From a checkpoint of a small transformer trained on Wikipedia.
Architecture: LayerNorm before each block, rotary positions, biases, untied embeddings, attention and MLP in parallel.
Training: a variant of Muon for these matrices, 1073M tokens, 8187 steps.
MLP neurons of a small language model. Each row is named by its layer, matrix (up: input weights) and neuron, and shows model dimensions 176-303. Each number is 50 + 12 x the weight over its row's rms, rounded and kept within 0 to 99.
Before each neuron's rows, "fires on" lists the tokens most often at its 100 highest values on Wikipedia text that the model never trained on. A number after a token or word is its count.

fires on: "a " 36, "-" 19, "8" 6, "1" 5, "more " 4, "7" 4
L4.up1555:44 59 50 38 63 42 44 37 34 63 64 63 58 67 37 48 84 32 68 30 55 60 51 67 33 54 48 69 26 48 42 64 43 49 62 30 55 48 77 42 73 32 29 40 32 43 49 46 38 43 32 74 42 51 57 49 49 45 42 38 51 65 70 64 22 51 43 59 59 54 48 65 65 44 39 46 40 58 53 51 33 59 66 62 69 35 69 49 60 39 38 40 48 48 42 48 37 43 42 61 35 58 53 61 57 41 49 69 13 21 62 52 78 43 40 44 47 54 77 43 51 44 61 50 69 43 52 57

fires on: "10" 15, "m" 14, "par" 10, "11" 9, "Par" 7, "9" 7
L4.up2347:39 46 41 71 50 43 36 44 59 34 65 57 52 51 83 32 71 45 48 35 41 79 57 44 47 52 77 35 55 63 52 77 60 65 70 50 53 54 46 47 63 54 41 44 46 60 31 64 54 65 58 40 42 51 48 36 55 56 60 71 57 55 59 59 47 52 60 47 43 46 57 58 45 43 57 60 42 40 59 66 45 63 41 49 52 43 37 32 35 53 47 35 51 70 49 60 43 34 39 57 31 52 20 40 42 48 36 60 19 56 45 29 52 45 36 44 25 52 47 82 75 55 59 46 79 47 48 39

fires on: "United " 27, "Wal" 8, "il" 7, "Tal" 7, "Sil" 6, "give " 4
L4.up1817:30 42 43 50 42 50 53 33 49 56 62 52 47 38 34 46 69 58 46 51 53 39 53 51 46 42 39 50 86 55 42 57 49 65 41 43 63 58 52 40 60 53 46 50 42 50 47 25 45 54 35 33 47 54 62 38 56 61 29 59 63 56 47 65 45 41 50 48 55 80 47 66 42 48 49 46 39 50 72 41 52 50 48 44 25 73 59 49 46 50 68 53 17 47 52 56 51 43 62 59 45 58 60 53 37 49 58 27 59 41 46 53 41 40 24 57 51 44 44 47 50 66 55 42 56 48 58 79

fires on: "| " 43, "/ " 8, "a " 4, ", " 4
L4.up463:64 62 67 49 37 52 40 37 43 76 53 29 47 51 66 40 35 40 56 60 51 62 38 66 51 74 49 49 58 46 35 73 56 38 36 74 54 50 55 64 54 35 45 52 58 45 37 44 58 40 56 38 47 44 32 49 75 48 31 61 44 34 44 47 43 57 57 56 52 65 42 34 71 66 35 46 37 50 59 46 68 56 56 48 31 29 58 57 56 30 52 42 50 63 61 53 41 74 41 44 55 57 71 50 49 25 49 42 39 61 65 47 63 32 34 49 49 72 48 53 79 64 61 45 61 45 50 47

fires on: "g" 20, "l" 11, "at " 6, "to " 6, "got " 5, "get " 4
L4.up1178:69 51 45 43 39 47 34 47 53 53 42 52 45 54 34 51 69 47 59 67 53 53 73 54 68 44 39 14 78 70 71 73 51 37 46 52 36 62 66 42 29 55 43 52 52 42 36 48 24 51 62 31 31 29 71 30 66 35 54 51 41 53 41 47 43 52 54 58 49 34 53 75 67 60 59 33 56 57 35 25 54 48 38 54 48 63 42 42 43 55 33 40 53 33 53 60 42 64 39 52 63 62 38 66 57 41 61 66 38 45 47 32 63 41 69 68 46 38 58 28 51 39 37 48 32 54 64 37

fires on: "8" 16, "0" 16, "th " 7, "0 " 7, "9" 6, "7" 5
L4.up798:45 61 31 55 47 73 58 42 45 47 57 64 39 64 72 38 67 60 44 60 83 68 69 53 42 57 47 55 60 46 51 48 35 52 52 65 52 62 76 52 32 75 35 39 36 47 60 39 51 54 61 64 15 31 34 51 39 56 55 48 48 25 51 62 42 66 54 56 47 53 52 64 38 61 43 67 28 49 40 51 39 54 44 67 48 44 53 65 53 35 42 53 57 23 54 64 28 45 64 28 60 51 46 28 48 48 54 36 37 66 77 50 49 64 32 65 44 52 75 36 41 62 40 50 78 58 34 40

fires on: ") " 66, "together " 6, "born " 5, "}) " 4
L4.up1883:54 43 56 46 64 38 49 48 63 45 68 58 39 58 59 55 62 36 72 59 39 59 47 55 45 51 46 51 27 36 62 43 55 49 53 51 59 51 56 33 71 49 33 34 56 62 67 62 25 57 37 48 66 43 41 60 52 76 56 58 39 31 43 72 66 52 57 51 71 62 42 68 48 40 37 62 48 50 50 45 47 50 24 36 57 51 65 42 46 36 51 37 56 72 49 57 59 57 52 28 28 57 48 52 64 69 58 46 50 28 59 35 37 60 74 45 60 32 57 63 59 49 35 61 72 59 72 28

fires on: "-" 39, "listed " 5, "Ref" 5, "% " 4
L4.up1015:33 43 47 48 64 50 66 62 55 35 47 48 39 52 58 51 58 32 50 57 65 47 41 57 40 35 70 49 45 53 50 64 45 44 53 53 48 61 35 52 39 42 41 45 55 52 39 51 48 48 44 34 67 58 58 54 42 59 38 21 53 62 40 69 59 33 47 45 50 47 43 59 52 67 61 74 58 58 26 50 50 52 51 50 58 41 49 21 65 68 58 40 56 42 50 67 58 32 45 48 36 42 46 61 50 37 66 58 31 28 50 58 55 59 51 42 57 65 58 72 46 61 48 65 61 67 54 48

fires on: "o" 41, "ec" 16, "th" 6, "ap" 5
L4.up2376:38 55 35 48 47 64 37 43 54 52 48 62 49 50 46 44 33 35 58 48 54 48 41 50 43 57 43 28 63 57 23 58 69 27 35 53 72 44 45 46 50 45 60 51 48 60 59 52 41 54 38 75 36 37 63 44 54 56 72 35 64 48 46 28 42 47 58 64 51 40 55 26 50 75 68 32 35 51 48 54 37 82 32 40 50 39 53 74 32 55 83 59 39 59 49 63 44 53 64 49 35 38 51 42 24 47 58 41 37 49 56 31 53 51 55 46 59 42 65 42 51 35 39 32 46 50 46 67

fires on: "a" 15, "ang" 14, "th" 14, "ac" 7, "on" 6, "ell" 6
L4.up2444:51 50 33 57 74 55 64 46 49 67 37 52 49 49 48 56 68 43 73 38 21 53 31 48 30 47 31 36 62 40 40 70 25 38 49 51 61 56 48 45 51 59 55 58 50 48 67 63 15 63 80 39 58 49 45 40 60 56 61 39 41 57 56 49 41 73 71 58 49 40 51 69 42 49 63 54 39 36 38 46 47 64 50 59 51 57 63 19 35 20 51 21 44 47 58 52 39 48 53 28 37 58 48 36 46 34 35 46 61 29 54 54 41 70 51 62 36 61 41 64 55 51 49 32 29 65 47 38

fires on: "N " 16, ": " 11, "– " 9, "i" 8, "list" 4, "from " 4
L4.up1419:38 51 65 51 40 59 60 61 36 30 59 42 36 46 47 61 52 63 54 46 68 60 57 42 33 59 38 50 63 54 48 51 35 86 50 38 44 82 47 54 34 43 44 64 56 41 35 42 58 47 20 68 45 50 62 75 56 48 48 55 36 44 45 61 44 50 62 57 24 31 50 43 60 57 35 63 46 52 56 64 47 47 56 45 48 55 35 50 38 58 59 42 64 57 45 43 33 58 61 63 42 26 40 35 59 50 52 50 56 47 35 47 46 42 59 40 56 41 34 53 69 21 54 64 48 38 50 57

fires on: "u" 27, "18 " 12, "15 " 8, "16 " 5, "Mod" 4, "ist" 4
L4.up564:37 34 41 44 63 15 59 42 52 49 51 48 59 43 28 50 54 50 43 34 82 56 23 36 59 33 47 72 39 46 61 57 46 31 49 31 45 67 49 81 37 53 45 52 52 64 46 28 62 54 46 39 57 60 25 50 46 49 67 63 27 44 56 28 50 41 58 68 53 34 27 23 58 51 36 35 62 66 43 48 48 54 31 45 64 59 56 26 66 39 35 56 51 61 45 41 49 59 46 50 65 53 60 71 34 44 24 44 60 34 64 46 33 27 60 24 30 66 80 54 40 59 54 61 48 77 47 50

fires on: "in" 40, "to " 10, "ex" 4, "sub" 4, "In" 4
L4.up1268:47 43 58 57 57 49 41 37 47 65 48 52 57 51 67 30 52 41 59 57 44 49 32 59 47 73 48 57 44 57 31 49 56 52 58 46 32 69 62 58 45 47 47 49 43 52 56 42 52 64 54 29 38 68 43 62 52 68 25 50 51 64 38 40 52 22 77 64 44 41 63 26 59 39 39 73 51 35 69 35 45 30 17 53 65 52 45 63 47 47 56 52 52 57 41 94 52 57 51 55 69 48 55 73 52 44 41 66 44 73 43 52 60 64 49 65 54 64 43 56 50 59 79 36 44 53 69 60

fires on: "been " 38, "was " 18, "were " 9, "still " 7, "| " 4
L4.up1664:49 63 51 28 60 39 47 47 46 49 31 45 61 51 35 50 36 41 51 58 54 64 54 35 41 57 45 39 50 58 21 44 32 46 41 66 55 68 53 26 60 41 50 29 28 55 45 45 44 55 44 48 57 54 47 63 51 43 53 69 39 28 55 44 61 44 55 42 28 75 52 45 53 58 34 79 74 37 29 49 38 46 68 72 57 49 48 37 36 39 53 48 65 38 67 39 64 58 75 39 56 51 56 54 47 47 59 57 71 48 42 38 48 30 62 50 43 67 69 58 70 59 54 48 57 55 57 30

fires on: "v" 28, "alb" 7, "V" 7, "ú" 5, "vo" 4, "conv" 4
L4.up1832:44 24 41 63 55 62 40 52 33 38 45 56 47 44 45 50 60 54 67 75 63 70 66 52 31 34 52 67 62 44 57 59 42 33 43 60 45 67 39 60 39 58 46 78 60 38 61 57 62 48 44 53 50 41 55 65 60 48 40 50 54 55 47 74 72 55 38 38 64 57 51 61 51 44 46 37 40 71 58 31 46 58 76 37 41 70 40 57 25 46 35 67 48 61 52 40 48 64 43 57 54 43 38 43 43 39 59 42 49 51 57 51 56 48 28 43 53 52 28 49 64 64 31 60 54 61 62 67

fires on: "s " 17, ", " 16, "'" 15, "' " 8, "| " 4
L4.up470:55 63 62 48 47 43 50 59 36 78 37 45 38 53 62 36 28 57 61 48 37 53 64 67 53 57 65 50 50 41 62 50 34 36 44 41 47 55 54 84 58 44 22 46 47 59 44 50 59 56 49 40 29 51 49 46 49 58 53 48 80 45 66 39 55 61 59 43 43 39 40 58 43 47 66 67 54 43 40 58 35 46 46 59 55 54 50 58 54 30 54 27 62 29 51 75 59 65 51 58 49 49 49 52 52 60 58 28 37 55 51 50 32 61 63 55 45 50 49 62 22 46 54 51 32 62 54 65

fires on: "- " 25, "from " 14, "Since " 10, "– " 5, "since " 5
L4.up99:66 56 38 40 32 80 68 49 32 60 42 40 38 45 47 49 80 42 72 39 39 68 47 62 53 75 50 25 56 59 58 40 38 59 59 34 50 61 51 52 45 56 58 45 48 38 34 29 28 38 52 47 56 46 34 61 47 65 56 54 54 51 50 38 54 50 48 53 52 17 47 45 61 48 41 52 45 31 45 90 56 42 59 52 58 56 69 68 54 31 54 51 48 76 58 72 49 63 77 47 45 28 48 49 46 49 70 60 62 29 57 64 43 42 70 54 50 52 48 67 56 60 51 55 35 60 35 47

fires on: "u" 27, "o" 12, "ov" 6, "Qu" 6, "qu" 4
L4.up2104:67 65 61 59 40 21 49 63 35 66 49 42 46 48 27 61 47 56 49 25 69 55 52 75 48 43 71 28 45 52 35 66 42 41 57 43 57 56 75 42 48 49 35 37 58 59 42 41 52 41 32 44 31 38 31 45 46 34 57 40 48 52 44 50 37 48 70 71 31 45 87 36 38 47 39 45 39 51 43 79 53 47 57 63 45 74 64 45 58 45 46 44 50 67 45 50 55 53 41 67 55 39 52 45 56 53 46 61 40 83 58 63 54 40 31 56 30 31 53 35 66 45 60 46 39 75 57 30

fires on: ", " 35, "was " 17, "is " 7, "are " 6, "called " 5, "| " 4
L4.up228:40 36 38 55 51 48 46 67 31 47 67 60 46 53 54 45 51 32 44 61 68 53 66 62 48 64 60 30 45 47 37 68 47 45 71 76 74 58 66 67 42 42 69 47 16 55 55 45 52 49 43 52 28 50 48 65 42 57 61 44 51 47 55 33 32 50 59 38 68 50 52 36 51 48 33 51 48 47 47 61 30 46 49 55 63 51 52 40 64 53 56 60 42 54 41 61 31 35 43 35 53 34 71 26 51 50 56 41 40 52 60 23 59 34 41 57 45 69 48 41 53 33 40 35 52 54 68 43

fires on: "of " 17, "- " 12, "L" 9, "at " 7, "Category " 4, "two " 4
L4.up1022:45 71 69 42 63 50 59 47 49 50 49 34 54 48 62 43 59 55 50 32 55 53 42 58 38 45 49 55 61 56 55 63 36 53 49 54 53 70 62 66 62 50 68 46 45 28 70 36 30 35 67 64 44 50 69 61 49 53 39 35 56 43 56 39 41 60 52 54 33 62 37 39 67 51 28 49 51 48 60 61 48 42 49 39 28 39 51 43 43 46 42 29 42 56 43 60 47 61 50 42 63 65 53 41 47 50 29 53 41 53 63 62 59 64 60 38 15 43 55 61 35 36 38 41 32 38 68 64

fires on: "between " 34, "both " 9, "into " 7, "of " 5, "\n\n" 5, "Between " 5
L4.up1091:59 47 55 44 47 53 48 36 41 49 39 57 34 52 42 41 60 60 53 40 57 49 37 42 52 57 71 31 57 59 43 34 41 57 53 48 48 40 39 27 43 73 66 63 78 53 46 34 49 53 50 76 61 29 65 53 42 70 72 41 54 52 44 54 60 44 46 54 55 37 66 71 64 41 39 62 53 44 48 49 49 59 38 45 43 33 58 53 59 62 43 25 43 63 45 54 44 56 46 40 41 57 62 49 37 44 40 61 61 49 36 39 33 33 49 35 33 56 42 50 53 31 54 50 36 53 49 61

fires on: "of " 15, "il" 9, "am" 7, "und" 7, "/" 7, "ain" 5
L4.up2421:45 79 63 48 34 61 36 38 63 52 47 29 42 38 54 51 61 46 55 49 43 45 73 56 58 43 42 77 63 47 62 60 48 81 41 57 56 43 65 58 50 66 51 55 58 50 52 41 52 40 30 51 36 54 31 56 68 40 53 54 65 47 61 58 25 55 46 45 69 47 45 64 44 52 35 55 33 62 56 57 35 48 32 57 44 43 44 47 53 43 35 43 55 37 51 42 51 35 61 60 67 40 68 76 59 55 51 44 30 62 48 31 41 48 41 54 37 38 47 57 56 37 40 60 42 44 54 41

fires on: "of " 32, "for " 12, "| " 9, "from " 8, "z" 5
L4.up355:43 24 46 72 49 48 60 34 42 61 62 62 64 59 35 46 70 55 63 58 57 52 69 43 55 47 32 48 33 57 62 40 58 55 33 37 46 62 64 33 52 45 57 37 54 32 41 39 41 44 30 83 51 42 40 69 68 37 47 31 58 54 57 39 49 63 33 48 38 52 57 65 33 46 55 56 52 58 39 53 57 51 49 46 60 53 45 53 56 56 68 41 30 49 31 65 47 59 48 60 62 53 55 56 54 41 59 63 49 47 58 38 46 48 46 39 51 33 68 57 59 39 43 57 60 49 52 60

fires on: ", " 30, "| " 27, "). " 7, ": " 4
L4.up2389:47 56 50 43 45 50 55 62 35 52 47 54 62 56 65 42 51 63 56 58 52 32 67 45 80 52 56 44 92 46 59 68 52 30 35 63 48 46 54 50 63 55 28 56 82 24 56 50 43 53 62 51 58 60 39 12 63 54 36 71 61 51 47 53 68 52 33 50 64 61 52 63 32 17 54 32 21 41 50 37 48 57 64 27 63 53 49 56 55 51 70 58 63 44 42 37 35 68 49 44 46 57 45 45 59 66 45 71 37 41 65 35 62 35 31 51 47 48 62 46 67 43 71 88 46 34 61 42

fires on: "of " 28, "to" 12, "ir" 5, "u" 5, "ad " 4, "on " 4
L4.up1944:55 52 55 51 63 55 68 67 42 45 55 31 68 44 62 45 63 44 60 55 47 53 53 46 58 61 40 44 59 69 45 52 55 33 61 48 44 54 44 34 65 61 56 42 65 40 55 36 45 42 32 22 54 55 58 47 41 51 34 16 54 33 46 79 52 42 67 70 46 65 57 62 63 52 44 42 56 48 49 69 30 51 29 41 60 42 61 42 66 51 26 51 46 47 80 51 39 49 50 48 67 66 56 41 54 53 34 53 59 41 59 33 72 60 53 67 49 48 82 49 76 37 46 40 57 38 73 15

fires on: "in" 13, "from " 10, "-" 10, "to " 10, "its " 9
L4.up286:23 48 65 61 40 64 58 45 58 43 70 58 48 46 54 40 50 67 75 62 64 51 49 56 42 61 61 44 46 48 53 67 53 40 60 62 32 65 67 72 53 41 69 64 28 61 50 58 39 54 50 50 53 36 49 46 53 51 64 39 54 49 29 62 62 34 62 56 46 54 57 53 50 28 53 46 39 32 75 42 50 36 47 60 54 42 29 65 51 55 36 57 54 59 59 46 50 39 59 65 47 62 44 52 47 50 37 51 77 48 49 48 53 50 50 61 61 56 62 39 53 24 65 57 54 36 25 37

fires on: "ch" 32, "Ch" 19, ":" 5, "\n  " 5, "av" 4
L4.up1102:55 49 36 38 56 36 56 66 45 39 55 48 59 50 49 58 65 40 54 33 59 49 44 54 76 58 59 49 51 37 51 35 72 49 62 60 64 36 46 67 63 26 47 43 57 41 53 48 39 39 56 28 65 44 39 61 55 63 43 61 54 32 51 10 44 55 57 48 42 47 36 49 52 59 51 38 45 55 56 69 45 44 22 32 52 59 55 32 70 71 34 39 53 41 57 52 34 28 35 42 43 43 46 62 36 51 59 78 51 55 35 47 32 53 19 59 40 41 65 53 56 24 39 49 70 23 48 53

fires on: "of " 21, "may " 10, "\"" 9, "into " 7, "name " 7, "his " 4
L4.up361:64 48 50 53 33 49 49 66 48 42 56 51 39 51 49 51 71 51 45 33 60 43 49 46 34 72 58 56 45 33 40 45 54 40 47 38 48 24 34 59 45 54 40 55 63 25 42 54 53 41 56 62 33 35 36 68 57 68 48 41 63 48 33 56 58 45 49 52 63 40 77 75 53 48 54 45 48 58 32 58 55 54 59 40 42 39 38 85 46 49 58 52 50 54 28 27 50 51 45 49 43 24 44 61 44 62 40 41 40 54 80 42 53 64 31 50 59 45 49 47 37 39 70 69 83 44 31 69

fires on: "| " 29, "year" 11, "that " 8, "$" 4, "and " 4
L4.up1042:23 48 52 62 55 44 21 49 38 44 24 40 59 20 37 46 70 35 53 49 38 79 56 25 36 49 68 39 68 41 42 68 41 45 62 52 34 48 58 46 57 39 39 45 54 29 36 60 24 84 49 77 65 52 53 40 60 47 69 43 55 56 44 45 48 47 50 72 57 42 55 38 66 56 48 65 59 52 42 49 60 44 69 50 34 51 46 57 50 61 40 32 26 55 25 54 52 49 62 69 35 47 36 72 36 43 49 44 47 55 47 41 45 45 63 49 49 58 55 56 43 65 46 36 55 67 50 56

fires on: ", " 39, "l" 10, "Cost" 7, "'" 4
L4.up378:55 56 35 56 69 41 43 56 44 35 44 36 34 35 55 48 49 50 24 60 52 46 65 68 31 77 45 40 58 32 59 45 34 24 58 61 82 24 50 40 15 69 40 55 62 52 66 63 49 65 31 55 55 39 34 69 62 29 43 69 45 47 41 53 42 56 68 58 46 43 51 52 45 35 35 59 56 67 54 50 30 72 49 57 51 36 50 45 62 54 51 63 61 64 62 68 52 44 67 43 42 34 51 56 43 46 55 23 63 47 56 74 71 61 46 52 61 65 55 44 56 46 47 48 31 67 31 47

fires on: "-" 24, "as " 15, "\"" 8, "on " 5, "ally " 4
L4.up203:38 47 58 43 56 66 41 47 60 35 54 45 55 63 80 43 68 64 58 47 44 71 54 47 52 45 51 43 39 57 40 45 49 46 56 33 37 59 44 57 35 41 38 30 77 63 48 54 60 28 48 39 61 66 50 47 35 58 41 32 62 45 64 68 33 47 57 36 41 53 53 44 50 58 62 62 36 42 55 54 48 19 48 48 95 54 39 64 33 42 54 41 60 37 49 49 64 56 39 47 46 46 62 47 41 39 53 48 42 38 39 42 42 56 66 51 60 42 78 57 72 63 53 67 53 52 60 62

fires on: "from " 24, "of " 22, ") " 15, "; " 6, ", " 6, "j" 5
L4.up2547:43 38 58 64 65 68 49 38 44 62 61 50 49 70 42 49 49 42 54 66 57 35 62 77 41 61 39 56 39 29 55 59 38 52 43 59 50 64 48 55 55 64 49 34 63 50 45 57 36 65 45 46 28 47 57 59 38 33 67 28 61 33 33 45 41 58 31 63 21 29 44 70 29 54 43 56 43 51 40 52 46 50 49 54 49 30 40 43 38 44 53 23 42 64 39 68 39 61 35 53 45 64 49 52 36 56 49 53 52 43 60 45 45 36 69 54 36 42 46 30 45 57 28 49 73 59 56 51

fires on: "of " 27, "where " 10, "n" 9, "\n\n" 7
L4.up1705:38 64 55 53 52 76 55 66 41 44 57 27 54 38 71 55 57 55 46 67 41 60 43 49 75 51 44 49 48 62 49 52 57 62 38 17 41 43 45 67 32 41 61 66 64 55 45 39 43 52 20 56 35 30 46 40 56 42 20 58 63 54 54 37 39 53 54 55 63 61 40 25 56 31 32 46 42 51 75 70 58 74 67 44 40 45 25 66 56 70 61 63 64 49 47 38 69 64 31 80 44 75 54 72 51 41 48 64 37 44 46 42 50 54 29 56 50 50 24 14 14 76 45 66 62 51 70 64

fires on: "v" 16, "0" 13, "V" 12, "1 " 11, "g" 9, "0 " 7
L4.up421:57 37 60 48 43 46 37 38 42 49 35 65 52 71 49 60 60 49 28 45 87 72 25 50 64 35 61 45 57 43 44 62 44 32 61 65 24 10 29 49 50 57 49 59 56 46 37 57 63 64 44 44 55 38 37 29 51 57 54 53 63 38 43 75 46 63 31 52 65 49 65 30 37 62 38 42 40 62 46 51 58 51 42 60 49 47 68 52 46 62 49 45 45 44 62 77 54 43 51 49 54 53 39 35 47 40 42 28 63 56 32 36 35 40 32 46 49 60 52 38 63 65 39 30 57 49 46 49

fires on: "| " 30, "ur" 10, "h" 9, "e" 5
L4.up2016:45 31 42 30 49 50 57 49 45 60 55 40 24 15 66 42 38 50 36 56 66 57 40 45 46 77 61 42 54 45 56 41 73 39 62 53 45 45 22 41 51 50 61 72 50 59 50 57 71 40 33 60 41 43 57 34 55 36 72 52 42 53 42 62 38 49 62 45 37 39 40 49 57 63 43 53 34 67 62 41 45 41 48 54 74 71 63 57 26 56 86 55 71 54 44 60 63 75 36 56 54 59 43 55 59 45 51 47 34 49 54 40 47 45 36 56 50 79 37 55 64 58 55 44 35 50 49 50

fires on: "in" 20, "'" 12, "s" 9, "c" 8, "l" 4
L4.up2311:54 43 36 42 33 49 46 52 64 30 42 51 53 50 38 56 60 57 64 40 57 51 32 43 34 45 57 44 61 58 39 51 44 46 52 65 54 55 41 53 38 45 46 44 42 70 53 61 29 50 43 31 62 42 46 69 21 63 40 62 37 39 43 45 59 43 60 50 34 71 67 48 47 41 58 50 52 60 78 66 46 59 38 61 65 60 56 67 39 44 40 68 64 19 48 45 67 58 52 56 44 56 42 45 24 57 45 60 63 14 59 69 49 55 07 31 32 40 57 32 55 41 58 54 22 55 45 37

fires on: "." 35, "qu" 10, "– " 4, "Pur" 4
L4.up1598:49 47 36 62 47 61 39 59 50 50 58 57 31 51 64 41 45 23 30 37 52 59 51 38 44 55 38 44 52 47 71 38 34 84 44 50 23 62 63 36 63 58 66 37 47 49 76 69 37 60 79 35 48 60 42 68 38 43 37 61 67 52 56 46 56 57 68 48 22 55 33 46 13 51 41 51 58 71 59 44 55 41 73 39 63 41 50 54 47 56 57 55 57 28 59 56 65 51 35 49 27 53 66 57 51 15 31 53 49 43 32 55 49 29 47 65 52 62 71 49 42 62 61 44 18 57 61 45

fires on: "17" 15, "17 " 12, "by" 9, "Perman" 8, "16 " 7
L4.up674:34 45 46 54 39 46 29 62 62 63 67 34 63 58 55 49 47 30 55 66 47 52 66 56 68 61 47 63 55 53 56 58 69 62 40 34 50 56 22 51 60 69 59 37 45 30 58 85 38 30 42 57 47 52 41 39 56 70 46 38 36 45 37 61 58 28 37 62 47 40 52 61 61 55 40 40 52 50 82 49 49 67 35 48 60 53 63 56 52 54 52 66 78 55 59 55 61 32 52 63 45 55 53 42 41 59 40 44 53 53 28 25 39 44 45 44 63 56 53 52 51 57 55 25 34 39 36 50

fires on: "W" 28, "we " 10, "its " 6, "he " 5, "human" 4
L4.up1903:51 42 34 66 64 31 36 40 44 34 50 33 78 47 63 31 52 34 57 47 56 50 59 31 41 65 65 45 55 74 58 37 56 44 38 46 60 43 47 53 62 52 44 51 43 53 51 56 57 49 35 32 53 44 36 46 41 41 29 40 45 57 50 41 68 47 50 42 53 55 47 65 48 58 38 59 57 52 42 37 34 50 52 48 67 26 84 29 55 37 45 52 67 66 44 37 22 60 43 49 24 60 42 56 71 43 42 53 40 44 43 71 33 49 59 40 41 59 41 54 36 67 68 30 38 63 67 43

fires on: "'" 40, "z" 9, "al " 6, ", " 5
L4.up2156:49 37 45 55 29 31 35 42 55 57 49 46 59 48 58 46 44 43 51 50 43 47 46 43 70 27 42 42 57 66 55 55 61 58 58 41 51 41 44 77 52 56 43 49 41 40 59 46 35 38 50 40 56 63 54 64 56 61 50 54 77 42 20 49 42 45 85 22 24 41 44 56 44 25 63 57 40 39 48 68 45 56 43 53 25 47 33 63 57 46 56 34 46 49 48 45 57 57 64 54 47 38 35 68 55 55 51 40 75 48 48 48 62 52 51 62 27 49 64 53 48 50 50 47 46 58 71 52

fires on: "\n\n" 26, "a " 19, "==" 15, "), " 12, "used " 4, "===" 4
L4.up116:67 55 50 36 56 52 38 48 51 49 45 47 39 56 26 54 35 43 51 55 51 38 43 50 37 27 52 26 34 38 46 24 38 21 58 40 41 30 75 35 71 68 31 49 53 52 19 54 36 25 51 41 49 56 47 15 43 55 80 35 62 55 51 73 41 46 38 54 52 38 58 47 29 63 62 48 40 38 70 52 45 55 49 63 41 59 44 56 59 45 43 40 49 60 29 42 28 38 57 42 43 44 56 43 31 79 29 67 45 37 60 49 67 46 63 61 64 33 46 45 50 36 38 56 38 62 46 82

fires on: "as " 43, "ar" 8, "ti" 6, "' " 5
L4.up1935:65 43 40 73 58 55 65 46 28 33 47 66 58 41 49 55 45 43 50 37 47 65 61 51 59 61 35 49 55 53 61 61 54 43 69 43 41 50 55 31 43 52 47 45 61 66 44 67 55 64 55 54 41 45 34 42 51 43 33 68 49 53 43 52 49 63 62 40 44 50 29 46 52 49 47 63 55 79 48 74 32 73 40 69 23 46 60 60 52 51 66 27 50 38 62 41 35 47 49 63 38 63 73 52 49 32 52 56 64 35 53 10 42 48 57 41 54 61 41 56 69 58 50 45 37 71 62 50

fires on: "to " 35, "made " 11, "su" 4
L4.up1284:60 42 24 52 64 50 24 29 25 49 30 36 44 31 50 61 64 51 55 54 27 49 46 57 52 40 62 43 51 78 49 57 34 47 55 58 40 47 53 31 49 53 44 33 41 32 57 59 55 58 48 37 36 52 41 56 65 59 58 60 61 42 57 44 35 54 51 32 37 52 66 60 27 54 63 52 46 54 41 54 31 45 66 55 62 47 43 27 63 65 46 36 51 52 40 37 66 63 27 71 52 58 63 40 51 57 56 53 46 62 27 53 32 42 49 42 44 45 35 37 47 61 44 53 32 51 81 56

fires on: "-" 18, "first " 17, "t " 8, "not " 7
L4.up655:57 58 65 59 27 71 48 51 60 49 52 43 52 61 45 47 61 47 63 72 64 42 38 46 48 65 29 65 62 60 69 39 48 49 59 20 52 36 54 55 45 49 60 55 46 54 76 57 52 54 47 46 60 37 66 43 59 63 67 41 55 26 62 36 38 50 44 67 34 36 40 61 38 45 54 34 24 30 35 53 43 59 30 49 58 56 56 59 62 54 50 39 70 60 35 64 28 27 50 67 48 57 41 63 46 56 37 54 45 64 64 47 46 63 33 46 63 43 51 62 45 42 46 62 51 65 46 31

fires on: "it " 39, "t" 11, "ag" 6, "it" 5
L4.up525:34 55 52 64 50 23 55 64 47 63 52 47 37 37 64 59 43 35 42 37 44 46 55 50 30 64 52 56 71 51 23 81 62 52 43 64 67 48 31 60 58 47 42 39 63 47 39 28 32 49 47 44 63 41 59 52 47 47 51 49 55 23 49 41 62 41 34 40 37 44 55 60 55 44 58 43 59 64 45 32 56 55 48 51 51 48 52 58 41 63 55 70 43 56 65 61 60 47 40 40 53 47 66 45 51 43 47 49 61 66 38 83 62 50 52 41 70 52 36 58 43 47 48 40 63 61 47 67

fires on: "\n" 34, "(" 13, "\n\n" 11, " " 9, "of " 6
L4.up639:40 46 29 47 43 68 62 46 60 41 49 42 44 48 65 55 27 47 62 67 52 45 36 58 47 53 18 25 48 51 56 69 45 57 31 41 48 45 55 61 69 36 82 51 34 74 53 48 73 46 47 47 43 57 65 56 65 50 50 44 51 61 63 53 38 61 68 46 41 56 43 46 39 51 66 58 49 57 57 52 45 49 48 52 68 75 35 32 64 54 40 56 61 46 44 51 38 57 70 80 25 39 54 43 47 53 62 44 43 68 64 58 36 64 53 36 59 63 44 40 35 45 37 53 56 69 66 26

fires on: "o" 15, "i" 13, "a" 12, "ag" 6, "t" 6
L4.up2473:52 40 45 52 35 32 69 46 32 78 51 65 28 60 55 30 52 69 55 39 67 51 26 41 73 67 49 42 44 46 50 61 45 61 48 37 50 53 41 49 37 40 48 45 30 43 53 62 30 61 66 44 50 46 57 62 59 40 66 52 53 51 41 51 68 36 56 53 51 25 66 55 52 45 64 50 59 84 71 48 59 41 45 64 45 61 49 60 44 41 59 59 60 48 43 46 49 49 48 38 32 64 56 49 50 58 44 42 34 75 49 66 49 39 42 75 33 41 56 75 77 54 43 38 60 53 31 42